{"n_layer": 11, "d_model": 384, "n_head": 4, "n_kv_head": 4, "head_dim": 96, "d_mlp": 1152, "vocab_size": 4096, "activation": "tanh_gelu", "norm": "layernorm", "norm_place": "pre", "norm_eps": 1e-06, "positions": "rope", "rope_base": 10000.0, "rope_fraction": 0.5, "qk_norm": false, "attn_scale": 0.102, "bias": "none", "tie_embeddings": false, "parallel_block": true, "init": "uniform", "init_std_qkv": 0.0157, "init_std_o": 0.0, "init_std_up": 0.0157, "init_std_down": 0.0, "optimizer": "adamw", "lr": 0.00155, "lr_mult_qkv": 0.7, "lr_mult_up": 0.961, "beta1": 0.9, "beta2": 0.98, "lr_head": 0.0116, "grad_clip": 1.0, "warmup_steps": 452, "schedule": "wsd", "decay_fraction": 0.641, "decay_shape": "linear", "final_lr_fraction": 0.05, "batch_tokens": 131072, "seq_len": 1024, "doc_mask": true, "train_tokens": 1081000000, "steps": 8248, "dataset": "wikipedia_en"}
MLP neurons of a small language model. Each row is named by its layer, matrix (up: input weights; down: output weights) and neuron, and shows model dimensions 16-271. Each number is 500 + 25 x the weight over its row's rms, rounded and kept within 0 to 999. Numbers have three digits each.
After each neuron's rows, "fires in" lists the words (lower case) most often at its 100 highest values on Wikipedia text that the model never trained on. A number after a token or word is its count.

L2.up876:468550514467507561521478514509507510512517529493499529478501485477500479533515466493509496485482490520505501496546425531469476511502473531482501518477504500532529502472496469491511483509476506532510526446464515532486544513524537507496510527499521495566486467495538497497518528506475511497492498528497484487464485487476413511497512516493476494463501484503515459484478522495505484532500473543498508475522499499494523455456493458537509470502494480491505495504473503489478546512546541501510496471503496465482524555503495514522525497480507527496477509529492534506484518508520547492491506522500517500483509507483518506516508486558531528514494522480505504555489544539540512474532493462503478533491524546499516550472543495504512473535494527570521519456527502493523487526528454
L2.down876:523552529489518554475491551510475520509510459499509509487508508505531510498486504487467468473497480454552497534508522512490490445545494496501527499519501535499476487463504551535490506524473493449470473463501489525503517476477494522471478467492520526462481481542419500514526488480440503522495508490449540507499541521502520519503484501475504529494487535509577463536531455477493481488526523455475510502495494484488513532505460514523495512479498540463514478518548465492509500508475541533473483481498483509535494509557492532499549511483523549478495469508519487497450524521481503468495521501496511479496457520523523513484477547513484527499511515542464484523526548490427511486473503460485515513507512513499530468525470506498515519462500500498538557512471512475496519478476513
fires in: "she" 36, "pompey" 9, "accompanied" 5, "of" 5, "both" 4

L3.up872:526521513450472501500483458511469487500488524529506485502509482505515486504485495477503501498555458572507514488469468498516526482510503470487504482525510508468516534492544496501464492544528546510516481518504506512531508494516461521527536492465487457505473504491502525483467527516518454492505492507512568496520504476531495490502521510513524473521513490455551471460535459532526457514517490567567504483473473489541542511521532484492491514504495531544517496485491508522505487514512492443506504464531466490496527461549509459499497529547490490531508485504482526551502529525518526451516545532482469508477480530503442471541527527489509528503502567498503490528549521478502488518538514541499506525505491513498503493534518519466488482478468534497501491463512504517574474536481495
L3.down872:470494547569509490538480459512528502559499485505544483515487524505475479507479524549489528467502469470492501469510494504491504507490458504550516495520496481485478500506486575493520537497508488543473523483488443469469475493518520480504476526496510462495480490582494482481533524486499507535522480484510526507479516542506540486542522523447475508469532505522528531489526474475481488500518539532497485510516471534489451535480489519569486464481518485525497484556512503528475526489517552508476502495513512484530494497470478549508493487503538526535511511495480501515439512508517530533516493484479515473551493468501505559504507486532479487491507504519525483508520446511526487494541507498484466479487499503479522447516481510510507542536512475520523551526509506473539524466555499
fires in: "played" 28, "not" 7, "eventually" 6, "runner" 5, "anacleto" 4

L2.up436:523512530511512481529514467512506543502457519495528492485520498549494535500476528506465527504519455498500549562459519541505497541476521501469533504519499464497492515485519531477509493485525491490514501532494515462492499441505486505524530499480506507472491488514499518487511496496522548546511481526515528518559537488543539476502505527531525490509515509480476489479518479513474525490526521523453529482511474482472456526530484453505510485500485464494468503492521510513498507521456516507489460509498476526523487521512528516541480600510469472499569522460520508527506502476531501485558520510537509516509503492503514500527485552504499523502520495528484514523512505515523562507513533499497504503478499481541508518537516570527521508512530501458508492478515512474503479512497503
L2.down436:459462476510517477520489468499524479511492484516522501499484501491488466521510492496578488540511475477488493519501497509521506523498518502516533480520510487493490521492474522466454530506472528523475478489489491451532477499498493519532527518452482493479531515430492506521457519513481531480520463541518548495497471555505485456488503494498495540483494479530476547478507523479530483516542508477535455490493501510514472468490537520480466528486446506533518478493480533510478544489486511513528535511528535505463510519483522511466507469513526525489500452508494442492499496529524473512518498525504512517503508489511483528576532520447495479519489478482508486503504470478556482509491507493511506453527497499510500503410512529537496502506466486497547500504477466484508501502524484
fires in: "album" 31, "february" 13, "preceded" 8, "april" 5

L2.up423:527469516453536535512475440509485576509473504498493483486473473508495520508537490510507497507462484494513502527500485460515505496497514504478485519472495517518497507491466500444498504487508489500522475521487526489477529528486487490468528493471485501500504489461488471502460495488473479515505489535506485525545524542491472494498504511468506503500492529445513473494524499535469546517496486521465489503481487500472504475542481518468537476493496494520488529456456513562512505518506535532507483525504511516488536542514497546523518534469489512504517555531493522513507510474536515504498462499480513476464489497470512500499507502544521455531502495454500556523494492504491549513541480505496477462452538520493474492517514516548480498531503549543493497479477479484508481540503457
L2.down423:501488489530489482510463496511525469510484482528479489513471480476473459511469495500521468499525490477533555538470503517483457503511452457481522462523517449491499529478505558474486497504503498499455481466492515484540544512466516517504509506494507470470519502471481483510507507499510520503479532513516525444535492468488491524463485481524501504439472481493517484513511475525506482484495526449518500483484504500479490481523499496553466506528503498521495476490520476436473533491519556508486451508474519515498499474518532481459552471541489483503471444498515463476439522492472475488506515473540511479478515480516515477454490509490479476493517510519481494532504481492490485436467507409479469532569473472484508524485469514460507532494458482508523500504516476514476499511496477
fires in: "basketball" 12, "results" 10, "record" 10, "education" 8, "preceded" 8, "from" 6

L2.up195:519516505534535565486512555507521517495524507507504554503464510485508516507499528512499487475504554503522446482497522547480468497491520491535494487503491523498518500505534499540501485528469528451518496446481484510540487441489503499523532506480486518488523552487451532510504508522479517524473512466475483514490491470493481498494512536525498498500490511544504509465494498486543488520509514451463510496545513492462487531452521447502481503525488524469503482533476530485489503497506561442496509506501475481502488443520483508468503462512530486457454518490503484533480463524521518498485526516487524486523493463514493492494511462497529549463564568533481518529551494500477470455455534510518538528469464529484478500493490482474518542473500493476504504468542544519525540483496492
L2.down195:525512481486510476476548493491500522492507503505483533456487503523509526497499505465479502535502524515479511514516486490512519504517512518462482506515500541527526471541489541483458458482470479489531480554500475524445487564502490484483501467542497538514507432531501482484501507445483472498496471489580467510534482503490521535532434530476548479503527485481489475489488496472475530471506499533508457466533520500529511490527511472474504495512488463533499476514450477486492490495461491537533492503508481518529506539478462518512516489484499491512503542492512463488504479530531501499495501506516511506465464521496481476514460548501531498491468488497503499454485505508525481538511497519516440504457525484467506448525526488487486452495535525480458487498491475495492531500540496
fires in: "over" 37, "variety" 7, "massachusetts" 7, "regional" 6, "society" 5, "overall" 4

L2.up507:493467485469496524512484507471516503498515542525507512489595511484523513494517489492470457495480463512498479524537460505476480543516513461470519534493474520495463510522494472510531453507464524492476487472516511557484480484464524490478497504473490477510496524550508520509496510495497526498496513490494471518476501525505488494503512464492494498506524529521495452466461579522482496497539509518522498487472474449516525486484502502509488529515507552556507525513548483495507540528490499501477539488556461482540492500486500500493492496482511554488500484470505504453496501574500478534508489532543528495498517509510503519505541480457507475491479485536488522533499519538502474503532494538502491477484471527521509455505495512493495439547527513517495489515527496528494501501487497
L2.down507:480542475498514502486464483483476509463537484486514461536521502507477482500484475478480469460459440495481508532480509557532519456519496477505502478491480500452469508459515520539526513509500500502513528501474504479492535471479497489494516448485497501469473457532479520489517502487559526504504526479520480473481489475489495475520512570459536522489457523486511490492545577506518510501494518478502412514476488517477534507519478500539489516469502423480493507492495492485458504520549481551497494449516482516492492531495527500492525505516489513498504470471448497537507526530514506487493477504472467463483494479494554551527484488551469487518508499499498531469439498524447502509522480550525498490512543526504504495558500500499463536518507509493476513503474506491545497512490507
fires in: "on" 56

L3.up992:524469495478505487495464461489494468515475467516494491526468505478505491519499462499505488516485464496514510458493521437485462506454465530500467489501495499467477507500484479520455501478478508474510495518483474458483459480540470536526519477423479472487473495540523501515519474442477467500495489455483500498500469485502537499489506525512485489528499506491511489488470485463504513516454515439471510489483468509500488522499516479480477481504485496455500482445510523491494492495468518504470446504484479530490486456445508507507454489511468501415482508454439503504459478489463487481495486502484516504501513506495527446484517500505526467486526458433494460508500493463505489521475471480450490498464480480473485500507545506486479455488520488471515494520479474525449462502489498
L3.down992:515507486505476505521528487517507535481478497498519490531524490492499506475476525510484494521514508477524506534502520525502538465546505496489533515521510538507491489538503496482467504530512451530503517530539439502521504514460561509541434532513472476516535491481510490506496485533490503484517478528528485495530479508509499518464499489492514481492511443529496479519478515474484478470479502501515509509464493504494503481491480555484535562496467524551501554480508535530542498500554476516519500525480504461530505496489527530486469508530462495559496526510493477492499471496471487540518501496507526484512524490516484463537535517506510491541527464535537500479489465455537472461486472460504514546503507534456516496465465524462504494512469511462457552524531523509498557504513493
fires in: "same" 13, "what" 10, "who" 10, "race" 6, "ceremony" 6, "palace" 5

L3.up78:549532473511530507531479529508467465508517485478528499513526463505492485522523475469522470472480472495480495507504494473492524472474536508481494425506499517486488508508519472524499536518532520492483518487478532469533540514501523557513491502487527482498490554476465472528504509538480521515521448456512467502549517509500568498504503536515467497501529490503503501537498501494484480489517438491500496484489461530481476502518523503467505514533507509484525509476465511483497529490495491505495516512537481504483511493534505528488500506493482478531444511526507509484453517473482531496490521511510514497473520467504526507537498527511575509489502521456502498514510505518463486492522499478527506466499512508465503485469480455513476492484496526477522502501497520511495508503522522
L3.down78:514529556523488468505521498478473464508517525464487447505481506510516444471511527460477506521502489508527492501543499522468501488476493454481551493463470485519536489505521518517488502503479531500476480519511447513491451502465500480474464502534483506547496497505466469521520511466489496510495510486522506459481504502504494511508499501521491507482481486461509501517490492520471511461505521562501505472532475466515519539456475494498493538485514522522487478513543455485505490492521477514488501493481521481511463518500547525474446475467508542545531458515507504532476446469529476520500491484532480523522495519498504479451513534520453472493485504523475486522537485499528444537502479464477454497542449551511525476514490485464522492472479514494485539520548501543513520497504493
fires in: "not" 23, "works" 11, "pompey" 9, "accompanied" 4, "part" 4, "queen" 4

L3.up37:477490495512523473484492468499488474490487529480553532481506511464480528491502501501484502503544500526556503453474496494554490516519519498490485525505488526543522497484498497519552466491511528481484520528513466490473460494508518474483439507506484501441512482525530480506467475549503531497537509517528435467470466488476487526503515518456489494499492530517483553554466491473487534531466513463482522494491528465518492522480486489497468491509472500470470501545498503502494466538527487446513539470489480507472506517485507485491482489503517518506519579490527510498506489507549480484523544513500535540479470511484540466485516495515547493468483467522503451525504480506531465493516499499483506517484498507489442455527503491503504486538525524492520529518515527495513550482474465
L3.down37:469524536466500503504501518554507503469450527482511521449498500489473500502494517533510530436446507502475525531460493472518517468552539522500539514505460540476520543445495481477480529480475507522506475521526504513522469506479521531516529452475489503496521468457496502519482519509488495487480504475506490493512512500466484489495522481480493526501482497502481512500531511527520506471476469497475513465429503500516487510514489520530510481547487506480454539470507496504563464492503515456498503501507503477509498493552489514510525523512491511490492493494468509531567521510514496495557509496479502475495501469496513514541527490526475483510450488465512463506514494519470477503543481489499518508547510482475493517478506529479500527478524488499517426509500488501516508537526517
fires in: "during" 54, "when" 20, "after" 5, "later" 4

L2.up349:522536538509467506485489531546508518506532529480505474464515524469490473520483454523462492504558495500519528509534464476472513528505497531514487547489532472481469507529519518537496411526465530496511501490494491446492487446512492511515514505548501505488540483533559491560506496530524528539494526488507559475477507486502512511498510488559471482506493466516518488473506514491496500509493508503527551509498485550516467559495517468536506501496492482495492505525499499507454465518522476482520491542536506493494516485511513464509532507503483569520529498533499513505512486498488485497491502517536504510463474504519472474544499507483489529456556501521468483502515532517517501554539508493498499545514480487480489513511529511500561498532506481480464516461504506547516512512472549
L2.down349:473456491471511450506548530467520556517453485478528476517513512481518519491513488490528521492502494493445512491511541492501527500481540518505507421504512498498513442515507489494470540490469518546503514510494437469516470505503525527519441485497555484458504487510498482556508516501484475450503493510488498535503531507492497537519491476458479504546528474493510483494494496539511511481511505515497483498453457489504501524517489494516508535537482509469489519488511505507523474489495524507430546495470504496469494564466484522477483469473520480474506508496512492474452440506502491486521485492468477525506484508486503462532490504488485459530520422535495539500518518483526511505517495525517491503461529500511513473493459473492489509525476531513518509507502551494490474502478479
fires in: "one" 18, "along" 11, "safety" 7, "rafael" 6, "plan" 5, "significant" 4

L2.up817:494506525537476466524491466531477417498498517475531485543495512479507509519487466534483515469493488493499487516509470529497482516492477500495506474514494475466491506486552508525483537479501519486502518544503486449475495478476454493527547503508505487492447523509499496505515448490521513551478444469493421521480520460515508484495506498512517503488462517462445515479487451500503496510498504485482542458535499491493488540483515510490491526497512538450483510465498503449464504482470483520449489474492476503538502491406510548489503468543481435510502519491517470510490511481463524486521504494504504510490493484516491480538452525507526491429543491486461534499495517506505563462457506511465484486488477509493496501500483542477506518516536479502487476501516526481469505490520488
L2.down817:453466481486527487476540535479511522472509446514493498473488462527503544490521486499521527523491505500530477483500504475452497532514524489495505502510560483524555479514438522476506509506507472524494456499469491485469514514505523486493491496521487477508521495497520470535480504503484485471545498540493532494500471504524480542513506509510553531544494485507486478507506511464501474478477520473519468476467506488544464482506526495515469469471447502518517486498453491528499483514483475515504513537530501535461513505485521483553500533510500506511512535493502483488531483494484529527491494495496514508467459510521492519515515527472473543485456486524528476525484506517548464524493530518502514496466509494514526505457530503464504491486500492456445488501474442483513536522525545
fires in: "these" 16, "many" 13, "which" 12, "what" 10, "them" 7

L3.up565:503490534476537530511529516502496497465515427523532512549521530460493517486484513506532527499494467499521509500495438537483446483501449535533513497485474504537503514466504501502532504550482544502490542503460504541482482514552531482516503490478491504540566514535525516492506503465499503456504490560531461530468507512473484502509516460530514527498498504506460512475456496514550504545534501493509510520520510511474513531527523525482541504510532503487497470509503502475510542509500564542517511496471515483505508525500529516531503502516518493463493514484489465539497496473486522515518492511496515508561504499529543530460504446509523530488537522491493533494494513503522529533507492495466551551500455514497493481481561491489494525537540456532506507492498497528498510472498512
L3.down565:538524528494495509471531475451474519452514477519493459474509459495480500478540445537504470479537536500475509540497536492540548499520549489489499524528501506456510509505504501526510470488525468476522481533536512485467531516488498518527484480518527505463499471495487527474516497570470483523498508512494477541511495474542490536492470509466551475469484534487540444506493489489491514468490476461458518515463508463492517502483471507483509522487486483492508508459472509512479493491516500525493502487512452482525492477504462503487511550516468520505525512490521516455524546450507497486479525464466467499437497463488501501481538515492503544513490483502491517492438521518518500486501496514540472507476538513521489504471500504494507491471517518512452479514529488498421508533456495
fires in: "one" 49, "history" 11, "stand" 6, "farm" 4